Weights of a small GPT-style language model, trained from scratch on English Wikipedia: 1076M tokens.
MLP neurons of a small language model. Each row is named by its layer, matrix (gate and up: input weights) and neuron, and shows model dimensions 32-287. Each number is 128 + 32 x the weight over its row's rms, rounded and kept within 0 to 255. Numbers have three digits each. A neuron's up and down rows have the sign that makes its largest values positive.
Before each neuron's rows, "fires on" lists the tokens most often at its 100 highest values on Wikipedia text that the model never trained on; "fires in" lists the words (lower case) most often at its 100 highest values on Wikipedia text that the model never trained on.

fires on: " in", " to"
fires in: "in", "to"
L12.gate543:195164122152166151167177102110107099124061100133120179155113188151166110159090102153113109095123175121125107098137115114148196191165097052140122116175090084151135130146127121098144147106155116088134120126101150136122092141131083133145119112170182170140187174114184174104118118110112119146117136140100132123094207156124128133089156118099147168075107112143096070063136114089108142147170116117123163088082106111137124170133093136100106119088099163123086114176109038126097196057161142122169121098136075202099087144140142141114127187110168056083137160144118169126132167140101138141098087149136164105137139016143121097099154164151191121147124149140114079133144095150126139088151068121101172136091161138117218132137140158126118127147222161161092115171135106191109143141095147
L12.up543:117104128096166166162124110094190172155107155174122158109168150163132136160125142090101111111178147085049199190133176110105136139126155131131129101140115143149124112165121122123174182152122117118127071167131159061145174208082145138140130076130150155202214121136135109079129128151138125080146123117096161125143118092106156090190187107117100166095136161132153187077154141117141167079147180164098180109147110134161134113146152095116140154118128153111119112135114146068167101158214126122002166113159105165136073119105148125083149161144201101130139174137118139103091138134096078057151102140144178107155121119168132144143121095129088155142068103088145150162113104159170135119095168157088161068162139093125145168129180136066113131145100157120145138147151113139137135143171130

fires on: " of", "ul", " became", "arch", "el", " as"
fires in: "of", "became", "model", "as", "ruland"
L4.gate852:140127102117191156103122123113142140135083188113124136157106070159169187127090089104131125180099098112092135166121166151154092174110116145065122109124106184119101123133150144180133103096172146151110185137115132156128132174128165156092118180158099165138080189104060097155106186159145086163128123142108134145126153214114170168105127231135160092153090122076083206153188080177136154143124095152098124124117136153126129115103150106172074161110086132079240129156071100140141121080093152101134099146072088137161075161170166123147142136098174086166149115134149089125120089115118138110166095130144127111128127170117157142159120100113158183134150132130120109131099123169124088107134092085168131135079142150146112149143094118159162127083085092102115114104150184201063150135074086
L4.up852:132126150190151088141176125136108105094143162167121111140146155121142145167066140089103160117111141159187111132170211165093099113123097087065045104202080103134106124135120169134138146149166130137134181100149123142154151138120112117081149169102146131118131055103108119156105220129139111107091136112150134162127100204061163166176142172104153183197116119170097119178114142203147129140127052089125185126170148134108079116170103115151083111105129105130137099138124133098145120128151148104115172141172185166139051150212088182095103137113149129112160110178142092092140161124112146165111113144177146131084118144137184120077145123126093155101139140159073159080147123130148126131119142129122133099118122184133154148177119033138156083120120164155089105150064166129154086178125124

fires on: " is", " are", " be", " was", " were", " not"
fires in: "is", "are", "be", "was", "not", "were"
L12.gate1043:114053142147111141143146135146127095087193124070107087108013214100132192079187179105167145151127134108155149118063093185175198123140197128102185119109125101110139140133078145089120109105120102123111094093110134102177139147100096186164142113125090136117146168150148063158179140137146162094148109104142097125133165155201189182062116065145076106156173101149136069151105145109141124149156113117128075167106163124106108044078083138151120145157142143118118154164152094123133112101102141130092149087092116175116106075118182153110123088120135110150121125140122149130071068120117143080131158125130169162159088111113133120110115060143107136114161110196111129155165096132136127091122116145140104132082190142139093084100092106142115073136137055099186113092125161174149132162150113
L12.up1043:107093102103218164145132097198126138101116159135133147100096148089116136170098123147200121142123143137116115140134121107161133127092096137066153080143096140147110141113156064144208083143125139107091186122142147105117151145169124147108117166097146096125106114149136096069141097147122158122117105081123129140140102118143163127068127139093112158119114143073105172109142139148114125131103142095125108122106120129087120121196150136109108136072123118070101191124123128102145106178124154134086080142146122102115115192091204112089159134134113139154105155097113134169165139143086101071204099092101096154175067103115115151206147173041117158132090152159157121135142158102115139179168132144075138088137054124105056136057118136182161126142115124070115120104092104128105107155118144

fires on: " been", " was", " to", " is", " would", " being"
fires in: "been", "was", "to", "is", "would", "being"
L9.gate678:154142123180077106111159192156142121104120147146124063104131163099183144118144125110131168132105115147171188197116140146090178149139114123119102096167066125122115115144139091144093120193114178058143089141095184142137141180137133161152113150115174099156166100098114096131122182174158094130142055100184092110099117107112147104159112129141096148143207080165092050160082149124110087111134126052144177076109129122125164118068043099139113081149136142151157143175183134120141148156123127106136175093107162128137089112123169174133161116125095133114119136216106112116129174103194130108063070180133116102149119120146135166155152100063086198161140162133138100154115113139150115130119130094117163157107078158191135102132143124092086161161159090152161099131137165136141178089134086
L9.up678:138150143139109164113084136147131098160179103077135145080144113187128084108135060124088073103141146146141185155190115128153151123131142157096122113172084159158122081164095135124114174126076121113104133155190139124085227129057130155136151055045164103091140109145141140174152101192145111132156158099134078195122113160139106135195130142102089134107173112126108114104128202136163137116162170104119191114126136137056109106159125146100099093136157061103154143151087114144160105127121092142109130124133121144144171132095139142135096160171141110124075132210135138122087058177147181100106086125133104130108180085167140129172166079147118156108160121144132143075105140091126140160151136168100114137139169178144102131149135126113099137092176170156119120147128158054166104084111112

fires on: " as", " the", " appointed", " became"
fires in: "as", "the", "appointed", "became"
L9.gate501:043102124118132150185149113134150158102118137167112132164129120165101173130162082112090048176160113120105148131198126115119147156144099078139141138143080119073054109087195135129139109158117121188183124162176138133121141131125142156094152101097077177098098125155146110131177097186146141171118161091132143179101142139085122054138125148124098103144149128076096171134137194127124186141144220120100133110101081092105108069182164130202123114137154143115143143138082128086128108173143177178144111106175106159112129083133080133095159132167145111100131118105104172175159097181176141098134070072103141192128132116094185202117160121132119104200157129057110112126106130156181152152147193141112152110155157183098116104094117112125128129144189117117132124152073131120131117134144092
L9.up501:079173142176088202140158113128140131147177142170163132124117145064037158207138138165144197138141112173124128115130162120162151127152084095076127125141134128139120110189161110137116120182071132119111126105146142074177098140171185120146131096163110098182116099163115128105087156141135109099091117139109123156148155105065047138132128137203143125109113132121168112136086081120120080146180078158093119125197174165140117149152120150128144081131099191206146105138149141143063098047145106093109163062136126111181174115129159158102219150147136175119121101144126153144162155168099085113094141134149147146101168128127182136123100124090156113101101080164124116130149119111146133134079143171114126104130121175106118172120155083120121081129131183152039087077193125038100096167142104

fires on: " not", " be", " just"
fires in: "not", "just", "be", "considered"
L10.gate1259:176147119179111136166196121146097112092113179082163073168065164120170146143127125136105141117152180123127174129167085140129115170103174171080074137112151187122112177120170154120115075131110067161120146135147203101108173131185145130126160122165097090146137112203189140096088145161122131136135124145113155211094137110142177097125088107130190130177148121150071107148143107119141107091179148164123090134147171107136135165089119135162147139116169135129132206088156092147039096130131140122119112173176167164124121173115139091091118153166130151107079191079174153120108119190150136148161113136161116072101093170120144119118121134091124184174056168116163112122137184180130104141089138066090096111084159106098146170077154126097144107184126106127137175101103137110136132102118161
L10.up1259:147093126095117099100175130083182171135172126060181143187070062114165135161113137084059143122087125186141127124128098161106131172106118089075108101121115115111118147123126153088136162146114081129113160154091079083168138175178131133149178145150110134154100121083122119058085104130082129180156172060150196132082113162120132109115215176097093065087182162116120183121184098123121141108082124095110118107122137096115133125126100118158130118120120168138153174155111125099124089115086169128075134189147169174122100183156181116119151147137136148071117168098067099129114155104080207103158160125056138125156059173070122081154193144095083160147088176109175094143111119181112105131111118110146080090072146134108126155117100130136117079129102138114147145086098125112158116102093116

fires on: " was", " is", " been", " be", "hib", " en"
fires in: "was", "is", "been", "be", "inhibition"
L10.gate352:203167065138132135112098116179185097132155135169163114099142133128168144098143174123135125089100127142120123103115116091112139133108106158111111063108105132125171133137101102191113153096156093173121159132125143090096198146124127140090158113078126159107140161106127102103113087119144149146134109076162176075205170152156122073088103136162099136077130107105115083109089114150135159160121154143112161146068139126125107161085082115140143131162163204109076128195155151155143083134124161154069140120096134201083080142093096092118086120127153120132131138191096119097115057122150084090167160078135144156114155104123173109105110110103092108112100138165110134087148177098132146103165087077151198126130202115067113089089133067145155137201088103165097101149114155140213124097119174
L10.up352:139116095140112126172107108153096088128166165172107110135140140164145123121173120110145145153165128120149160191157086125077091167110165110095135101093179128119170141104145135090153187132092053141124168086126114114090154104140166110073125067111094105113134096111099106122130117062194104136120134100107163073094150113136072147123094139137215130112095101077166127152139130109127176176133115095076140129113118152158073098085147162136110092121145086126140134124151107156145105155134161183085114086070132135011176152078087149133073083095087107146090166164083157081126087070128157136121131098194110084086085092149117144110108140081151172147099084142166119197140174077144167153122090158166111135158177146074150088136088187170154060145104037086068120074119158135148132122137167

fires on: " to", " in", " with", " on", "ust", "ar"
fires in: "to", "in", "with", "on", "just"
L5.gate774:069108160136089112132118081066080145136122143122128121147136084160135130183125163144121114132149142149163102154108114093154114147167150130206203100187110146086162149126143169141213158125085140114140155119169122133099109190116151099158193159112159118175142182145182096126118081085102090140165071095141058124112144081117119077122104107113146164147079150113166070126155112143142140101128133167159108128143101148137176138106116081082113096135111107157140142168117125131140204108130118197213116113139120140140161076136133132070142133114121153146116149060132129162097177110141129162107168208099133080154025089102119169167148074119129152057097139152161094149111149090128111142134132123086105108175165139076057195116130107124110130124125161134169146141143118106119177126155124
L5.up774:111204131107142094145118132129112112042100134118144191126133146115138145154116149125119069132115150129120071201142125122132132125115145098111174123133109156190141145064123122116068145075123131140154190109120160164112106120113119152160097124178157083122139132141120118067110140083148141164138060130117167142069167124179125138146144106144094138095124136127134121111185135149123142102156139148155141165170136139175132125113149151138161153108207126050157148095170166077110167095150131095154075100137140119127114142070136063103051143159125123095173146149142096109091136149126103124073134146122162152130181127137145152184125044071149138084111088077095184125127163152137104096076158160127131137107126137065090196182147072097158158133106183152155156152124108079166101081202128

fires on: " is", " in", " were", " are", " was", "'m"
fires in: "is", "in", "were", "are", "was", "m"
L10.gate1250:169165127093108141126123108134081142088121120096095113112062141178118161138115134124185143072134147136092132138099174120097149104132185124138170119133111134137125137088189067106139150150123146067166078137112129085065186125121162151113134118135133117114147118143174127097093136143194205154131097081115110089080106117100146119140081158126091113059113108148084049178098148160152096155056036131160124145140118090116145081135113112115108127106164119159165129071146099062153060123148120140150139148100109166125120095105132161117152109146163109107176136131101123170088124112036183132106148141146151199165123159134120144107061126152109101086198124146107089113099152057119160149159083138059095123125127210114126186152131144140135164121137122148161131054078136151155120052129099
L10.up1250:098218106153140105143080185127176172197119155147173122142137208166138091081140126130115145104128131178080198094104128143102143146100148124137152070140113164103102149111155090162098155111120106122123167109171141119087127167094121149162144146143114130095114149153083111150142149156102111161101140116127155142131107116101074100100197122168146105113157164137099092147123147120133144097133145115136140114095118155089122107185118108133213154073117097133189145146018117115150088130138153178147159135127128140125129121048101115141145084098124154116125139116108075150144109086127141118179151143087072133111178142109149111122135147175108128099130137210106103129100123139149134116162158133084135114101155135115032125182183110123106142206109084121116093103189123071151135116121124

fires on: " to"
fires in: "to"
L10.gate346:134158124101185143178133147131127201153111118111098121201090083128130129155139188152135081141108143129085125117099137142110140152092106104105075148104074120134076176098198122119080179141119161122084092098075095156056168109084103114113127107124189131155149130166102123108103134132176183103155144207156136081097084131135167137148088127106100136129177103089144100121199082101089127167128094186158094132122158080168157166164171078076126156090065081099084118144154141138123144144150079114116073171153108133110151116090131082180136089116170085121113083154170179134187103149108242138109143186132103081148118131143113136095145111108110105091098173135155103059144161132099111057205152160095145159130137112101151097160163123108132111115089136161063134131144121093175118169146160
L10.up346:098137072141143168094113087123091120118127142083106114162133091196194104140175116119133135117112153095167156120108127173078115176079154126097089108138107183059164098139156137102141151109146104205157101132144147131120251143129069083165164147106161189141123129088162129152099152101134146135082088148146140093147120147131120131098096139104164084082099158120116108169152123084127111112130167139138124126066104171105138104074109122122090103137119130157123079078087121128179097157124149100167150103117112127087149122117017164142145104107090080155094104159156145089141153104128135107137073147117174100107163090179164074181128138161067131110121160160134122183088146126130116121150153107162129148192152171138150117122125097141179163248152120127136201153100076190132148108084122

fires on: " on", "On", " On", "ay", " of", "el"
fires in: "on", "of", "would"
L5.gate1226:151133106112120133172199147110200066190158154115149121117134198188173129203112152135121179118104132176165163119118176109158163077118112111140135134092150142101119090139084119158101103134119090117133117132133119128122176163083185181136155169086178111189108132148140120141119103184091123102111144094076128182092167140100137092140161142165099157130141105134099088148142191081097131126079082114103128199111163108103114140102143157121122159151085088121105148111116095150144148148151122103208112105172120105165138142085099077132118131185152110131155087201145124125119109108155120113121199061025108159148175111155118104151098167111155121171125118220103097208116151129145101133131081084100100136110146134158110113130133091116109129189092118136159147178110183159108120112088076
L5.up1226:129207177167155121093180123135141121169129115103098096157146074118126122128117182137141104154126125155123154112108161108106139078133101124171105176146191114138134137133177112157136157079159134115168167126096148162051126136106142118167197132142132120071109109147137163166073125080127082088121121094162147130098112152145143116126156087112160124124180128098141129102159139137093141157170129130110164176090111133133109067125120115153098223131121175150093110164148157127108147118091109150181099135116120101058102147065124158181112133140093121114179165084156166119088096107142138098117100131089177175177119112057115118151130097133112142142072089202129164197125162058134107151094113118096182149118092100107079172110150179115128121142126071109105196129122134100127147096138115

fires on: " one", "y", " One", "ive", "ity"
fires in: "one", "live"
L2.gate717:167118073143056132184096180110123169126103115148189169159105174119089140103119133145084122172097164141106145188103132178214103125110141109122183108150048113218155123133124066155174097175169144108145139161123160137069112175125095207140100106128119117155108121105151144108180130147186099097103117156143105146090112149164107157155151077133118152075111144057160147096152136111102159112147131077117119150150122136124136108176105087164087150151101105116160130091112138127141142142141223073086153169151073109155142118116102127147130147135115157083145170108067140122089123127188129166130191126124079148112116088088091172150155144098144158093180123146120122183128098167118125152198122151131099124161172104102169116181154113148179137157099198090166126156116118129046054198101100
L2.up717:151203166114156102087083148133160108182137094093124106142147070126158144074090113123139119120079181182153093125160089094199141120132116135130082171185095152115134118131180108164140110150133152123094103121100141134140133113078172154132170138095147154189083101112151089165076107114128117152079123102117105087060103086161131083146089138064081148106184098113141110147136114118130139037097156121131129127113151110105130065119123142110152123158093146153189149075105110137137161055172082109148128151117160117117153166147114141125146080076125190166097164149116126130098150121035128153121142168061138094129152111140076041098116134088064119116150144138104185129139066189114180137150142102151105148103090125125121139149114135199125124120091139097143106157130103089083163112173090

fires on: " into", "°N", "″N", " from", " of", "ij"
fires in: "into", "n", "from", "of", "et"
L5.gate727:126175142096136153167164174171145103062132119156138107106100082066063123176111122082127146154115083161158111109131118141081119158136102160175096053153026182090179189181109129100138135131109153174098056153104091088174142116154101131160125168068111138071102158121092153095155085141148104130133112143093117095133129122137075141128113102152087136121170104134145136113158067146094138155098102128114103163171107132132108095109114114130208176133119138129079087113101106180139083167145157168149136096088155104086111113149181183189119115148132102120120145122057125126120155091166113186118215137121140135108114103113161085092100091106164101118124137114068092146131156168125091150110112186127103149103199120144097136156170073173144139143153170079119101162135122086097120136112150
L5.up727:116159130135120139112153139128117164091136104151153088148124113161126158152055117161068124125212103114197165150069134162112122154087130138154165111145071095092126126171109151108117101055159077095135144121150200155066075109117151122151069133121092129150160151138119145146129116107127081121103157128119055169109102147158128141112064105193124147159184106164087171167176080119171130176179152185134103118185137129085106154109128076129175095161130049158128109119096201163124123102171177093114083117134108170149117130098103138089135103075106060167144069075097097058127153119132083128114135094119181107044166086133139107130151167152141128167080143132106124154138080172203180156143137135137133131099119155120090122153164116160155064128114141098121131165130148113129129121120159

fires on: " people", " him", " players", " others", " them", " some"
fires in: "people", "him", "players", "others", "them", "some"
L2.gate775:149164122158091092173077133095160119124098111068088149160124097152108070102160167131152220086123140169126039137122141151123113158170114102156112112145131147162159159144136152061143111139090116108091147150122138153123129103129089092190130083120139119094073152086112086150067157173120047126092116120114119100194124088122093179121131118084210163144132158151167094137156103110136105158152109119099117119239149142176142085121081115171108115149094124209130088124083117165221110124116056103135128112163210153109146160129136097149105050182138129120150152137134133077126117134145141162126138103089084113079162109099135126104135089109116119158099118092159127073124115143105156142167131117101167060140117132103106159136126115135134144068114131126118102088149083063096167143088116
L2.up775:187160113134092130176106147060124116129155124102072103150136079160116100138158109126140150137106115130142048125195145169152150205175146100109090155063122095122155164125106128074145128160134115088151149151106158087084148038117102080144104117115126138146105135084116102091125133093156094112107149099123162129120118142138107158151141140063186183133093132088153111105085170097150148190126083094146183083184135127161160080151114131143148116185099153199140115111140141171152099103134156150096184087159167162132147164126129139120149152137094122141173143114130079138174127109122110143085126180113077070058099134117091099122160082112156080194125114143163115064163126113162122116143063157176110065141111128078140175079155111106108103065149112101037078140166095122168183115155140

fires on: " to", " of", "ing", "ed", " from", "ending"
fires in: "to", "of", "from", "stopped", "shopping", "depending"
L4.gate668:097103093141131095085094152111153143176109129130112159139143086172146140131122167107134092141115140138096135135175138168189141113096060115111127183162144165173142096182103122094125125073120118143156190090111073132123078109115051107051121102153112130066151157108082205094058109134086149032126102121114122104074124125150088086139133105141153130181185085128155103170155156117112100161135140138143098093169105113072165118170121171138172162147157109110057126138136105138164167140152123101132173165132128125111165150159113128142089136132101066176142145081124095162052161088122132120090157122130147069163160113104108130124146125125136099113091129119091140034112159226106114106110139156081097105134161098136135083219136151142155141153096082116095102139157124115128155085130205
L4.up668:116147141174112075151125100091140115174158114224095093150143172116164123165098060108137128099114122158123122147126129115145134100135155092112200161105081161124101121141181122137131197108201113098182131168173127144158113132124089090159062128132167152184093158167106133145139153115122102128209116059184072129140098131160142156124114122078161100117168117149107088175120067177153149171108205162122184131116146153172155115165122149104081136124122113173095085181075143095167079082124175129194069117136163116114116113159085110120114147132177090074086075096108119102169161153044113130135090134106144137137159096163165156113140123150092129145117070157099116126125170125143134149063094109141069158139143126143074145109116122124171155140183102156146108109142157126100076151114111

fires on: "born", " born", "age", " child", " spread"
fires in: "born", "osborne", "osage", "spread", "child", "living"
L2.gate849:165177143162089064141119147150081122134078200219133040069181120072112093148107148141105116128133182171117146174119151163122065150114165081083133144121128131143143137157109080078140108144099140148118139104132140109122255105113137142146158094089139092112154118148098135109141191149153093177155091149145167128138148132140141156142143151065129137178101085156132168138159156149142106083167116133132154110123085155117152113163115129120111130153169135119069092136132117131098081162133129072115127139117173104187123118143159164135130156120069145095146116123174107095106143087120122134089143114158124138063124156086168062130174082091125110172114130141130101123178090121118112180141115060124130130090085138171122154183193127202149105096114112120091144096128158172172203115115167
L2.up849:141120181134139088153181106137104175181140135132128109121083134071166150077163117108130126132134135115120129100092123134160126150043048136087133169104102147136083175119089111081147156051127168100126133095147106172133209116107160171134087125169102149130174144185156108074189128067075153169137091129135131136113059107099054073085146166128071127139122130111124156106138155085133145122113136156129126138077091201184138090131136097145091074133165120114172123134135127108165065109128124088099152096101107160117092129126092097137098164163074180127130081221143137109202099148148123111166133119064108125152161178147136120125142143137117098145141099064065150126150153099162158100087238131159152145129130133127062090124103088134118116147146116124155156108149157069130146140174141

fires on: " to", " can", "n", " will"
fires in: "to", "can", "will"
L12.gate21:140139108175110128134128145109102101190086170085120131136143063094089163118064150122071077126164148097089170132074126126109117100150133117108103105104091125127111130111154133147128081083218136192131097131210210140156139125108106151148104143089103091147125130174209105119078154123090118042091105136105118068116123093096131098184153121120139091127154092136124132148173128105153061143167064153188085169117073058116201138137050117131190090056109081121153068103172139091166179131141194108127153128100122105144122106157142126178045105158140094070173113103134120112071172107162149148056107167110113116155115073125103092117160137108132149104117164132077118126134157155149157105137140115068151163172142166084116158134105153119160113182119110142118134165157152148154045138111132
L12.up21:127102064153212150097157104096118113134098171096126145115120132135138152110104115108072115110137122138155142132145117082149171160124164106174136078145118093165131076136095121145141109139189164208134076145152151126124104115139159121166111189108153134140057136149137097139145127229157165103136108060103092005130133134125116095118093166110143174121164155109100113165095142130155125072179059164122176122107107136131137107079095124102100152134114135122139123134186180080121148148135151137147187142143129092096126197130099104198113164137156123160153113039153168099160087135174125115082129140129213096154099102112103093146133143097160128131133238205113072109136151154137153146086102104108182178113152154132102125158136112116121124090128117128148110098130171165052086138080133

fires on: " as", " was", " would", " Albums", " on"
fires in: "as", "was", "would", "albums", "on"
L5.gate462:142200096175083122106151132131089168121149141111156132143126153182133179114071204132106094096198111162137145110127147107109174112119094212106130111125141147150125166121124076223124099133134129187179120094094178163105117143128181104128137179136157072123118113121121131085142102146123089146152153089123141160099156075076083075144133144108143156141129065073155110090086067132085114119129143148141158058089160074057068147148167126153145110109118126153091089094174117089105085094105091133112107109134132120080112132094141166105128141158115079093061118116105163109162028088129148144114153172195105121107131166173106112123107114093138130110080113136116117148092082101151059137209079116117137043124166132132132177113165115134095127143115115143107134108142170159172131123149093
L5.up462:128165114116138088072153111102159138102167125087132125101106091129160108136152138073148111075161101142127159092146154151101125172135142108160102170188157055085115146151142086142119164190140158133119125126147091112138171163092063162221142159138125126087123129167133106164127174126165110099134102055126151172126176175144118164125112139057167089136108168065121098166165130120083200108082129096163129149108082152076100120160155124133069133112137099140120134131157144134149182095158167050178097138069067157144154162111145117158133125123149118201126139089123153152116092095141099060102158118097186124128172084162175186112073111143122128127109131136138119123128145184136134105148162160135099133090105134095081119123116141084180086176194187158126170110139073147113135093193131

fires on: " war", " War", " Vietnam", " Battle", " Civil", " Cle"
fires in: "war", "vietnam", "battle", "warwick", "civil"
L2.gate12:103142129147075205170098094140155147116141164156118196067145161143159115148194156124108137118106166207125097209114085135101153115177162139131127125163131143173109121116142163116159067129109094153172105141111109155132121110090138143136112031129127130091142123164148177103147144089160145109080132134146151132049199105175117139118118180111156124179085098098098111099097185124130155117118127134095128166135115163155118161130113129076169121146109112101154163131104096061122139176137208142112120144105094067153147141163112114128210112104107198146099162146158139102174110120114099112155109204155166116190105189093123073205113149108146136122103104080135132128129201138164125087097144124100144071082081084151134082104132120166070115152173151164074131148134129177082145122098138
L2.up12:105177115082080174182112153114088094134092106133079171090115086136135075150195122116104042135115122169116068162090103120121136128142116158137107125121163111155116135120129133133163119099143101146197126109143158092135167145153105168136121131143081157176148124117137123090190115077135058126083144111094155117069086123138106151128096194117113108123124138129073083105092161156161131081110138109103073162152115106124090159180095152107124158154114209151145167078118162109164153151125164206122123141099106041139135182165173170116169107093176169157107147130189150170122208109126118096155123153130159188159128156129153063146136110100104141089093102080112115121105175083052129118109109117118148109104094128152142093125121132120054143154210154130123098128093132082152095129136120

fires on: " be", " Be", " and", " been", "ly"
fires in: "be", "and", "been", "beautiful"
L12.gate176:182114158124153220131106166113097166109109167114102101173141111125158109158151151147098116091133105187112128134135127123175178154141157096066126131162145158130069140159119098086149089150118087126168088111145184113159189146168141116148139154107095171151108158118165114142147152075142103137117150133146109150164078109176093123224114154134089152091128198158035104105113136163133102126206185104082187160138126126121135167109107132140182109068094102145081155157174110103120149115180168137112128118184142083145129161135100109169135155133140120133127154145084138096195159110117134137107126110118141168220099108096124135143181138119115125103170177143184089146119154104128098199147106104095180156187164124089115125121135133194128095163172122098094138095160142141118103098095119
L12.up176:154113094152197118102194171096152170110197098148119092152177117082154165174115130129129119126094111115129146103091126120099164150089204139119213075134077141127102101107119137123195090138113105210128170154120179130160158149152144100087123215119046108134152113124166125153169132173069103148099162142124093131156156171113110126101107100170115169111157143110098083120134116120127082175139159125140139147138085124165113085060101134132143160111128157136164095138183056104133151096179113120118145092112046150181101131165145177117147141140122080125111098137117141051107126139121169141096078082133135162167116054087114089087146139151100093156144160181109108122181212122145106123147111107081159108168194144093120150088161137152175135093111059118083114157155162153134148126140135

fires on: " her", " him", " Her", " them", " me"
fires in: "her", "him", "them", "me", "herzog"
L4.gate278:202122147138135132128144156099085087118120124144151152181163175124114131082155095112106200126126117143120174131087088061136127101123128125144137156120128048111100096098164164155182056169103182143184133098123184112130124148133094104130146084106135133101113145123143148102155165132117078101194102124180128125152194122179092181107156113112201110126162112142135091113145099192104145058151117175149136055127121153120121041126118170131116099151131158146113166104048123153141164077149098118110118117128183130130144111131111120136074154075093129126040135106140109157139124097077097054063113189190113085112105114091123167136153132131124103150127165092160137122059157150175098180117135102126129146129144112134156116051163132121151124089151089090118147116150073162127131192118109
L4.up278:138143152107133160135138130160091076033126124189136152127094160059087082135106132116117163091157123137133149147135122151161090124089111133104184162125128077102152105146142151152123115120164115086164103105146144087110156130110089088113138140131141165155114154109110053102141116122123106119148122153192085159159214178154077127112130087124182114101167148201161064093161094171085129104153124154132120058153115159139089091162186111123188118098147130155108109135097133110178194055131117192147075081109176097127146109113127176141076168061142101197136100127140148129144118084122138080093175188136122098136168103158118116141176142079145073168135158172145138050153143182125137172134149100136081119112163059084097113121179127080141134112149127065108154122105044100150100159087147

fires on: " to"
fires in: "to"
L9.gate1115:125097165072200145179142085172117136174115151101158176138055105156143160101059145158101127160125138120144166193187095126122159170104168050094054131123097185114101138112165108122113155092098108151154106081128180085067161134123127122133169139160112192155077141175207116098183156073189140155124111155071100146147161100151140154128128174103112064122155165128084163130148110068144160116135150112095127132104164114125143155083151156140106155144079126176132144088169129049121166086164142138149150176127163125110102106173100151106189113109146111157145153165077177111140084165183136107131221175111099121124141128112152115172134163114126085117150213098107130120084140119155100169136120096104160099127167101103141125154159157123098119109101108176097126103110101090142119172109081
L9.up1115:115069157131145115119126090118079142177153179094134111148126122144098126149106089154110144144104119089119132173181155142127098169167161120088139102144092169168104118171217058157187096151097117173175137137105126120124177146161106146162118112105078136192149097108130142119174135123139179123096084117114132093161151139162099087194052126163108121128161102115136184212136062076136089113144113097143146128152141149146107197042105138114115164052106111128097111106111147119085123067117090121118157130143159144184185141124151148109104100164141064123169168153121144099084116084145145146159140132157085131094117132182128091163129198179118112088109161166109093108125179161166109130146159146071142122095125124158176122166157189133146056104129127189126100108125128115146101116123072

fires on: " and", " or"
fires in: "and", "or", "orca"
L2.gate1152:135117102175095166125089138139093177141111131104137098144114148143080128118161139137191129075109108070095159156097152159066082097091160159096122114114129101069148130153123098090183073157191178155113147169169183152094114159091181103091184108149213112063118100128175124155136130098153159193101098166139100110129129089115148146126174149119152107126168165153129152164121072109158106115193186092131147139144195137144162088116111134138162092120182172143140140121142144167134152165120097150131102099063129132172060156162144173169107132100196147113129054172066115107134136123181119156138163143193095106169149138167162172095161142186109151120126234117098112096108164117175108113137164129100099151146119119087135130121119051089100123109133104117089128150160108133138089132073110
L2.up1152:102069099168166127055192102178169217163129136141141116164125123190109134100091090130192118081134114120158122037113081129119139143117128099125124143115126120076200151129127072092131122140111165195171129104169140130124198177127158160146110108144151110126124122160128175136131169116116143195148099168102131126095137092171150153118144160185067137164124135141161071115158140144170136092190095121122165093131162148166161146124125152140179118118089150109158119116074122112141110168162117110131107069136109127150102195123175134101146142087151162185122137170149135091176163151171129195158152148144103127178152136175135103110172094182115189137152141095085108116141152107155129169117165126116183087117085147102115209098073064128098152086137098100115148090149171122135083074122116